From a checkpoint of a small transformer trained on Wikipedia: tied embeddings, 6865 steps.
MLP neurons of a small language model. Each row is named by its layer, matrix (down: output weights) and neuron, and shows model dimensions 160-223. Each number is 128 + 24 x the weight over its row's rms, rounded and kept within 0 to 255. A neuron's up and down rows have the sign that makes its largest values positive.
A block is one neuron, or neurons of one layer that tend to fire together. Before each block is what it responds to, as a language model described it from the Wikipedia text at the highest values.

Description: Word-final suffix pieces
L2.down255 [156 148 130 104 130 144  77  76 127 108 140  89 140 154 156 121 126 142 133 132 163 128  70 141 134 117  86 123 120 163 121 157 123  81 172  96 139 142 109 140 102 135 132 168 130 117 139 108 130 137 149 154 120 122 142 103 108 101 151 108 135 113 161 102]
L2.down348 [123 150 144 133 167 123 169  70 118 118 118 135 141 134 116 143 112 150 139 134 124 122  93 118 137 155 138 129 146 121 149  88 163 104 139 111 134 107 120 105 134 127  97 123 150 133 166 125 116 125 123 150 138 155  85 158 125  91 130 151 135 102 128 142]
L2.down732 [148 139 120 164 141 115 121 160  88 133  96 139 165 129 124 113 120 136 133 145 145 120 146 131 162  97 160  93 116 120 137 131 120 142 121 133 132 145 126  56 126 166 111 159 172 142 151 114  93 120 127 158 100 143 136 144 146 144 122 130 158 118  99 120]
L2.down1087 [133 131 152 155 121 117 135 129  96 139 116 111 106 122 136 106 152 150 125  90 143  93 112 139 149  99 120 136 134 138 144 115 130 115  97 131 104 122 124 128 135 160 137 140 142 136  98 167 185 105  87 148 135 149 150 121 105 149 165 113 162 156 104 126]

Description: Mid-word subword pieces
L6.down518 [ 68 109 126 109 129 107 156 121  90 120 152  94 150 136 147 130 155 144  97 131 146 119 137 124  98 119 133 203 105 125  81 135 164 135 108 149 121 157 109 210 103 141 140 176 129  97 126  94 112 166 120 134 149 119 129 136 152 127 121 175 101 102 145 126]
L6.down621 [114 151 120  98 140 111 136 125 121 168 170 146 124 150 122 127 147  78  96 102 165 135 141 140 136 123 109 102 152 115 120 117 157 126 102  92 123 134 100 172 161 136  84 133 119 111 149 158 109 145  99  86 101  85 114 132 127 143  99 130 134 146 110 133]
L6.down742 [130  82 123 132 104 140 128 140 125 159  86 165 150 124 184 119 164 112 146 117 153 129 100  96 162 126 125 146 132 126 143 157 100 141 149  91 115 128 137 105  97 125 122  77 138 130 105 113 167 117 140  68 137 156 105 136 102 164 140 171 120 110  70 134]
L6.down785 [133  80 153 152 149 105 122  89 122  80 167 136 144 118 139 186 148 144 129 136 101 104 122 117 128 123 158  92  87 164 137 131 111 127 109 138 197 159 145  60 106 172  94 114 141 119 108 137 144 110 134 125 167 162  96 110  82 115 147 114 162 135 141 146]
L6.down852 [103 116 130 117 162 224 109 120 105 154 147  87 102 108 137 104 102  99 114 117 166 129 118 123 101 108 150 152 120 130 126  61 101  99 158 112 121  94  78 126 136 167 113 130 174 131 152 163 160 117 125 140 102 149 114 135 116 141  99 118 105 132  88 135]
L6.down902 [ 84  63 133 152 133 134 153 111 134  94 122 136 131 118  89 127 125 114 137 148 130 129 162 134  95 121 145 161 158 124 122 106 123  73  98 121  92 147  87 105 154 182 129 119 128  87  98 150 127 124 117  96  96 140 106  99  91 126 164  96 150 133 107 113]
L6.down942 [110 132 113 118 171 153 156  98 108 130 138 154 139 107 138 170 112 161 104 150 132 174 128 161 115  94 117 144 123 140 152 145 163 111 143 135 155 137 125 134 152 138 104 127 137  97  98 116 140 171 142 137 136 126 160 135 109 110 175  99 173 137 157 152]
L6.down948 [ 84  90 154  84 159 140 115  97 131 144  90 104 148  83 128 119 103 127 128 141 159 145 121 134 123 151 141  91 146 117 133 126  69  99 107 114 115 136 143 152 143 128 106 162  94 104 147 139 131 113 111 102 134 104 119 131 106 126 131 139 152 110  87 111]

Description: Sports score second numbers
L11.down390 [137 152 156 122 158 144 147 126 135 142 141 129 141 157 127 144 125 119 103 112 155 120 129 127 122 182  78 177 157 163 100 148 182 159 131 109 104 122 120 105 116 168 132 115 136 136 130  97 110 120 121 131 140 132 112 100  87 119 118 134 120 125 132 122]
L11.down673 [144  87 144 136 121 151 115 143 132  95 122 117 117  93 156 105 179 136 138 107 163 135 133 188 110 163 123  97 116 117 172 132 129 125 129 129 145 101 142 106  90 130 109 156 111 106 102  96 142 160 130 110 132 102 143 150 137 103 107  87  91 100 108 127]

Description: Word-completing suffix pieces
L2.down355 [110 176 112 157 136  71  63 135 136  90 169 121  73  96 180  86 143 124 145 136 141 111 133 108 125 120 127 143  64 111 124 152 124 131 120 161 131 116 161 158 143 121 101 125 133 141  81 123 108 110 106 122 117 128  91  99 117  87 115 132 130 125 147 155]
L2.down449 [130 132 104 109 105 179 113 164 156  88 135 145 124  97 147 160 112 157 104 139 125 110 141 118 167  94 120 144 123 147  97 128 137  88 147 123 109 141 164 144  83 122 150 117 150 105 188 112 133 147 136 117 156 168 114 134 129 130 120 124 129 126 158 121]
L2.down594 [112 156 125 144 113 165 100 116 127 127  78 133 102 137 163 125 125  93  94 130 114 155  80 107  98 185 112 111 174 113 183 167  86 115  78 157 133 134 133  98 103 129  78 122 125 151 130 154 108 142 139  98 101 120  84 134 167 139 113 127 124 115 140 144]
L2.down1055 [148 153 124 132 118 160 120 110 158 126 147 159 141 111 109 134 169 117 104 111 102 141 134 151  85 153 148  95  81 134  95 129 143 159  84 106 107 145 130 116  91 129 118 131 153 121 121 166 114 158 119 165 149 110 108 104 161 112  98 141 174 157 118 129]

Description: Word-initial "le"/"de" pieces
L11.down640 [142 165 137 109 134 113 119  91 146 106  89 130 120 119 140 129  94 179 127 142 121 116 152  98 142  85 116 118 113 153 139 146 107 119 133  85 140 115  87 126 109 143 141 149 134 127  72 143 134  97 129 118 110 138 148 130 151 173 131 150 134 150 116 171]
L11.down969 [145 129 127 125 159 105 162 138 126 109 127 112 122 108 124 114 127 146 156  87 110 113 166  94 119 127  86 145 132 152 133  67 131 131 107 148 150 131 102 120 140 106 152 165 153 127 116  98  79 115 130 164 118 171 164 135 149 167 116 138 140 157 100 141]

Description: Word-opening fragments
L2.down256 [112  95 136  82 107  87 134 173 133 113 109 128 108 153 146 185 128  93 126 153 121 187 129  94 156 109 135 132  71 102 124 137 103 110 115  63 108 124 130 109  97 162 119  59  90 126 117 172 103 113 124 153 136 133  92 147 145 107 138 125 128 148 118 110]
L2.down276 [111 142 140 124  99 165 164 112  91  93  93 129 123 125 106 103 146 105 174  71 133 131 165  95 125 103 169 183 135 149 168 109 114  87 145 142 113 128 142 127 132 127 118 102  97 148 122 124 111 165 141 104 142 156 131 113 137  96 127 153 167 105 127 112]
L2.down554 [ 93 112 103 132 126 125 143 162 126 167  98 133 134 121 117 147 170  79 130 106 132 131 152 106 144  95 182 111 142 122 154  96 127 114 180 118 130 117 150 101 125  72 126  70 131 135 113 139 144 101 146 162 134 150  65 148 101 120 146 130  61 125 112 118]
L2.down1022 [ 45 130 127  96  93 140 143 167 146  64 117 117 123 155 138 211 122 135 165 102 155 128 143 126 156 148 126 128 113 121 115 144 146 146 111  97 112  92 109 118 123 151 120  76 139 100 140  81 114 133 137 167 152 123 105 150 160  86 111 174 173 153 176 135]

Description: Table and succession-box cells
L6.down141 [143 151  79 128 108 120  95 145 137  91 152 160  94 133 150 139 127 150 122  99  87 130 136 159 144 107 119 143 145 136 132 124 116 147 115 121 110 142 130 129 111 163 154 147 111  85 140 128  82 135 126 132 100 138 156 110 142 112  80 123 148 139 160  87]
L6.down375 [120 116 154 112 149 155 166 181 134 139 150 129 165 193 109 135 132  99 106  96 103 110 139 127 139 153 113 173 118 105 145 150 131 151 129 109 133 157 138 161 152 119 173 147 142 130 119 117 159 125 124 126 144 135  87 114 153 136  98 103 119 121 159  78]
L6.down435 [168 161 157 137 112  72 127 142 147 105 155 102 141 107 129 110 121 163 121 120 145  99 117  93 147 112 125 145  94 159 115 131 100 101 144 134 137 120  97 148 145 159 137  96 104 112 105 160 168 126 105 134 134 126 112 110 184 142 120 139 125 107 162 110]
L6.down767 [160 105 130 174  94 110 117 131 136 149 124 100 117 109 115 150 128 172 137 118 117 131 122  94 109 111  95 117  86 185 112 128 114 124 153 140  98  93  90 135  71 121 126 105 118 116 110 144 101 134 119 111 102 107 120 176 124  95 110 138 165 161 116 145]
L6.down985 [149 128 117 159 120 156  99 144 153 163 117 113 135 168 121 131 156 164 126 143 132 149 111 144 144 163 122 111 153 123 101 119 139  90 118 135  62 156 103 114 147 124 141  79 114 127 132 109 125 125 127 109 161 150 130 184 159  79 122 140 104 118 101 117]
L6.down986 [141 117 144 152 176 158 144 152 124 116 116 133 142 133  86 142 123  99 139 144 119 163 120 133 140 102  87 175 129 134 164  97 133 116 100 134 131 117 138 146 162 116 149 102 128 130 132 140 149 110 150 141  96 134 121 111 100 130 135  83 123 129 139 143]
L6.down1071 [161 165 126 122 113 117 151 136 133 164 104 124 167 113  83 153 127 138 101 115 125 100 138 147 139 157 130 109 118 141  99 150 129  93  85 111 153 141 104 142 133 155  94 145 111 141 148 106  83 123 104  80 184 138  97 166 109 129 174 101 127 135 111 141]
L6.down1081 [126 125 105  99 111 117 155 127 132  71 126 150 128  94 107 123 129 122 130 138 137 174 123 103 120 159 134 113 106 137 135 139 145 136 127 144 129 129 170 140 134 140 129 155 118  93 112 126 173 126 155 144 150 133  87 121  74 144 136 124 126 166 129  83]